Weights of a small transformer language model: vocabulary 2023, tied embeddings.
MLP neurons of a small language model. Each row is named by its layer, matrix (gate and up: input weights) and neuron, and shows model dimensions 144-207. Each number is 128 + 24 x the weight over its row's rms, rounded and kept within 0 to 255. A neuron's up and down rows have the sign that makes its largest values positive.
After each neuron's rows, "fires in" lists the words (lower case) most often at its 100 highest values on Wikipedia text that the model never trained on.

L2.gate22 [149 112 108 152 140 113 136 110 109 132 144 120 157 137 150 136 104 129 111  74 122  73 174 112 118 158 114 119  81 143 112 138  97 111 157 111 125 142 137  96 118 125 141 100 138 174 132 132 153 103 156 128 147  99 131 106 102  83 135 149 155 153 160 129]
L2.up22 [119 134 115 128 147 144 139 138 134 125 158  94 118 118 152 158 149 121  73 134 104 109 148 123 112  92 122 124 131 110 133 160 153 139 145 147 170 119 155 143 161 133 127  89 138 118 132 148 173 128 113 139 102 151 168 131 103 111 155 112 177 127 149  92]
fires in: "the", "republican", "mexican"

L2.gate111 [135 182 130 115 117  96 126 122 141 128 117 161  74 152 151 110 127 133 113 106 104 152 122  90 133 132 148 135 106 157 103 121 137 128 115 111 122 141 155  69  89 136 147 115 142 171 140 106 147 134 124 105 158 170 126 115 117 118 135 105  90 129 122 127]
L2.up111 [158 128 115 156 133 136 133 147 120 123 141 111  89 115 121  81 131 101  95 145 103 161 113 109 112 145 169 137 121 134 100 118 165 127 125 129 171 127 150 125  98  97 157 125 155 136 108  78 134 123 133  99 167 150 143 143 122 123 119 109 110 107 136 117]
fires in: "after", "due", "key", "court", "steady", "already"

L2.gate151 [118 101 119 155 166 118  95 106 150 129 167  91 123 132 149 137 142 113  47 128 107 155 165 138 139 161  89 102 119 150 137  89 136 143 124 124 104 108  96 143 124 119  98 114 131 130 131 124 155 119 137 101 136 139  84 113 145 133 124  94 117 106  82 171]
L2.up151 [105 170 122 109 155 112 113  82  85 133 139 124 155 141 123 113 137 134 122 110 108 116 125 156 120 129  65 136 126 122 158  77 129 131 125 138 144 115 153 144 141 109 116 151 148 113 138 105 120 108 115 137 139  93 114 115 115 133 117 135 130 115 121 132]
fires in: "new", "the", "few", "stewart"

L3.gate435 [126 158 134 139 138 121  95 139 122 100 118  79 156 115 137 136 141 122 131 108 130 156 140 125 103  95 137  97 129 161  93  99 126 149 138 163 129  81 148 129 134 132  88 147 127 171 129 123 106 140 161 113 125 137 113 106 119  84 102 126 151 177 123 147]
L3.up435 [121 120 139 104 135 152  93 114 131 186 103  77 164 162 164 129  89 106 141 124 144 159 142 158 162  97 122 109 136 183  91  92 111 154 130 119 129 114 168 127 176 123 102  95 111 114 121 107 107 131 124 164 121 163 147 153 132  90 145 162 145 148 138 102]
fires in: "republican", "professor", "professional", "governor", "largest", "target"

L2.gate197 [132 131  93 144 154 151 145 147 142 115 138 117 125 138  93 132 136 141 114 190 175 111 125 199 142 150 123 136 118 120 118 114 145 115 113  89  90 108 144 135 129 119 117 137 131 108  96 112 130 141 117 142  59 159 154  85 144 122 141 100 160 144  89 169]
L2.up197 [101 157 155 141 145 133  99 141 128 126 129 121 152  90 124 130 116 168 110 133 140 166 100 182 133 128  94 117 141 188 141  81 133  87 140  93 133  80 105 119 146 129 124 100  92 122 120 126 107 147 116 140 155 152 128 123 118 134 164 145 136 135 120  98]
fires in: "all", "from", "both", "top", "each"

L2.gate37 [ 86 171 108 142 157 138 127 154  95  97 151 159 139 141 139 146  63 127 105 141 141 156 148  92 133  89 104 113 140 119 133  92 141 111 155 140 149 106  54 117 151 123 128 156 126 178 130 173 140 167 121 123  97 145 185 108 135 168 106 125 142 120 126 100]
L2.up37 [156 157 154 129  93 111  94  98 118 139  86 150 131 158 115 128 112 104 129 121 112 120 102 124 143 104 214 127 162 126 120 147 140  79 146  74 137 183 178 124 134 120  80 128 125 108 113 120 106 136 111 104 124 175 134 132 138 136 102 117 104 118 189 119]
fires in: "second", "first", "third", "orchestra", "she", "matthew"

L3.gate159 [ 94 133  94 136 124 174 148 130 154  75 105 143 136 134 121 169 124 132  94 114 162 116 148 147 126 109 135 113 154  89 141 150 187 135 123  95 132 128 105 126 132 109 169 126 194 135 139 141 132 165 101 162 127 148  90 105 130 144 131 113 143 116 113 154]
L3.up159 [158 155 128 130 135 133 118 110  95 139  68 128 128 130 145 160 146 135 100 154  86 170 106 104  88  91 179 122 121 128 156  94 141 115 135 131 121 132 143 116  97 125  79 107 153 133 126 124 130 169 122 163  94 129 139 108 101 145  94 131 147 130 156 165]
fires in: "one", "whose", "home", "close", "very", "two"

L2.gate444 [134 146 117 122 129 125 119 113 116 138 146  91 117 132 121 178 132 145  76 113 172 105  92 132 118 105 169 167 119 113 108 178 161  93 122  91 125 172 122 142 122 112 109 124 110 120 163  75 142 144 106 149 111 145 124 113  80  88 152 149  98 144 151  92]
L2.up444 [118 139 137 120 121 157 159 151  78 138 108 109 111 118 132 177 123 122 118  95 156 139 101 177 140 115 126 110 117 159 104 135 121 151  98 152 130 154  92 139 129 124  93 134 127 119 113 133 101 131 118 147  88 132  91 105 135 188  95 159 119 148 133 132]
fires in: "title", "music", "name", "according", "contract", "same"

L2.gate328 [ 78 141 130 129 151 119 130 143 101 110 130 127 133 139 119 124 119 155 135 127 165 139 106 169 116 154  99 142 113 121 145 146 149 135 132  89  76 115 159 151 100 129 116 104  77 132 142 138 154 144  91 134 134 122  78 138 128 144 135 125 114 162 177 177]
L2.up328 [140 183 116 100 108 115 125  77 139 151  55 148 134 162 125 172 135 147 124  97 149 135  88 163 130 179  95 106 110 141 142 129 166 151 140 144  88 153 122 113  92 128 143 136 114 152 118 156 107 133 130 158 106  95 110 143 168 118 117  81 177  90 141 151]
fires in: "one", "some", "two", "any"

L2.gate1 [ 93 135 159  97  97  86  96 140 140 133 120 176 149 134 107 157 126 143 138 149  91 124 100 121 157 201 102 201 121 115 118 156 116 163 101 135 126 124 117 164 149  87 165  99 135 138 128 152 121 112  71 156 112 111 130  89 141 152  76 106 135 136 135 129]
L2.up1 [125 115 109 143 130 200 123 142 103 139 152  97 103 145 127 115  72  57 151 135 157 114 156 104 103  94 136 132 136 118 136 133 171 117 123 134 126 105 153 111 150 100 100 139 121 120 111 108 167 129 175 114 128 151 105 146  74  99 149 156 142 148 142 132]
fires in: "the", "its", "a"

L2.gate41 [119 114  88 151 117 122 144 113 168 116 181 142 130 110 139 111 105 165 117 110 106 106 116 148 134 138 110 123 125 134 120 102 166 151 110 137 111 157 108 114 107 150 172 114 150 109 146 126  98 161 113 152 108 153 101 162 109 124 143 122 156  95 147 159]
L2.up41 [123 133 132 148 177 115 131  81 108 158 179 138 144 151 149 124 125 196 106 152 148 122 117 120 107  97 103 140 130 132 115 105 139 116 129 145 107  88 155 134  96 141 140 110  94 114  99 139 126 120 122 167  98 150  94 129 125 103 164 119  86 154 151 132]
fires in: "american", "racing", "aus", "york", "world", "included"

L2.gate347 [140  70 155 121 169 139  94 148 136 128 105 116 167  81 158 131  95 128 153  61 133 127 142 152 123 170 114 130  61  74 150 105 106 152  97 116 124  96 157 112  90 162 132 129 142 134 135 126 112 129 114 122 129 128 105 139 122 119 156 124 148 129  97 110]
L2.up347 [125  69 117  81 159 140 112 163 129 103  93 123 113 124 101 144  94 118 151 114 128 132 140 137 128 122 111 129 104 105 148 109 129 113  87 127 131 122 148 124 111 134 163 126 138 136 102 149 147 113 155 104 126 108 119 139 115 132 137 135 108 140 129  84]
fires in: "after", "during", "when", "before"

L2.gate29 [142 161 136 145  99 162 121 126 131 135 115 111  90 160 172 132 119  92 126 126 117 125 124 135 147 110 153 106 130 137 108 114 108 165 123 121 127 122 146 128 138 123 114 111 137 124  82  81 136 128 137 152 138 140 139  97 125 176 141 192 124 123 137 108]
L2.up29 [115 177 128 159 110 143 161 139 153 136 122  91 146 129  83 154 139 132 117 133 142 102 129 143 108 109 145 119 128 143 149 119 173 122  90  94 123 160 129 151 146 129 176 113 178 162 107 132 132 120 105 145 127 115 146 122 135 142 121 144 121  97 150  99]
fires in: "part", "age", "participated", "particularly", "result"

L2.gate344 [109 104 117 139 169 147 142 114 108  77 154  93 119 134 155 121 111 128 150 118 148 167 172 119  57 153 105 122 156 100 112 135 154 140 126 152  92  89 112 104 137 124 168 124 131 115 127  91 127 129 122 135 161 158 123 116 113 112 146 143 119 168 126 139]
L2.up344 [157 128 127 100 139  96  98 118 155  79  77 104 120 178 170 170 179 139 142 115 170 132  92 119 166 190 134 105 117  88 112 115 114  88  81 120 109 139 156 127  97 129 135 157 107 161  50  97 103 135 164 143 163 129 137 140 128 120 100  96 116 118 127  76]
fires in: "received", "high", "long", "gold", "cold", "hold"

L2.gate390 [126 139 125 132  94 135 135 109 144 111 146 115 123 144 149 114 142  92 126 118  78  71  88 111 127 160 131 130 126 108 134 117 163 167 129 112 138  85 150 132 113 145 161 148 114 158 145 103 131 198 152  93  79 123  95 135 176 126 170 141 145 127 132 154]
L2.up390 [108 123 121 146 160 152  93 172 110  69 144 111 175 130 138 130 144 139 111 125 152 123  95 144 107 133  80 132 142 104 123  96 155  88 113 109  78 155  98  98 150 121 129 165 114 104 117 106 105 116 157  96 122 125 139 128  90 147 147 165 103 165 166 153]
fires in: "such", "also", "including", "using", "called"

L2.gate38 [ 91 130 107 141 128 107  99  73 159 143  91 130 126 142 169 121 152 175 138 118 124 137 144 139 146 129  63 119 108 141  98  82 125 112 121  85  65 143 162 123 130 136 129  91 131 139 141 155 130 138 120 138 135 145 114 127 137 143 120 111 106 145 145 113]
L2.up38 [ 98 131  94 158  92 156 152 115 107 154 126  75 121 174 134 125 132  98 142 103 172 100 114 148 127 110 114 172 108  96 124 129 138 152 113  58 108 154 121 123 113 118 117 104 111 109 114 102 132 145 139 150 120 150 137 114 107 156 179 108 118 116 109 156]
fires in: "one", "first", "each", "second"

L2.gate296 [155  97 113 109 121 128 136 137 113  91 139  99 152  98 135 154 109  73 146 152 138 162 131 141  96 126 121 135  90  91 115 121 131 156 103 136  98 140 116 106 139 129 121 123 119  92 126  87 143 175 116 140 130 168 107 165 125 105 163 171 148 172 155 144]
L2.up296 [103  99 104 116 148 146  94 146 130 162  96 168 115 165 116 150 102  99 145 130 104 147 153 106 183 146 146 127 127 132 132 130 124 116 122 119 102 181 102  96 174 103 172  92 156 129 116 153 182 123 118 118 136 168 124 129 110 168 137 154 108 150 120 109]
fires in: "season", "round", "end", "age", "length"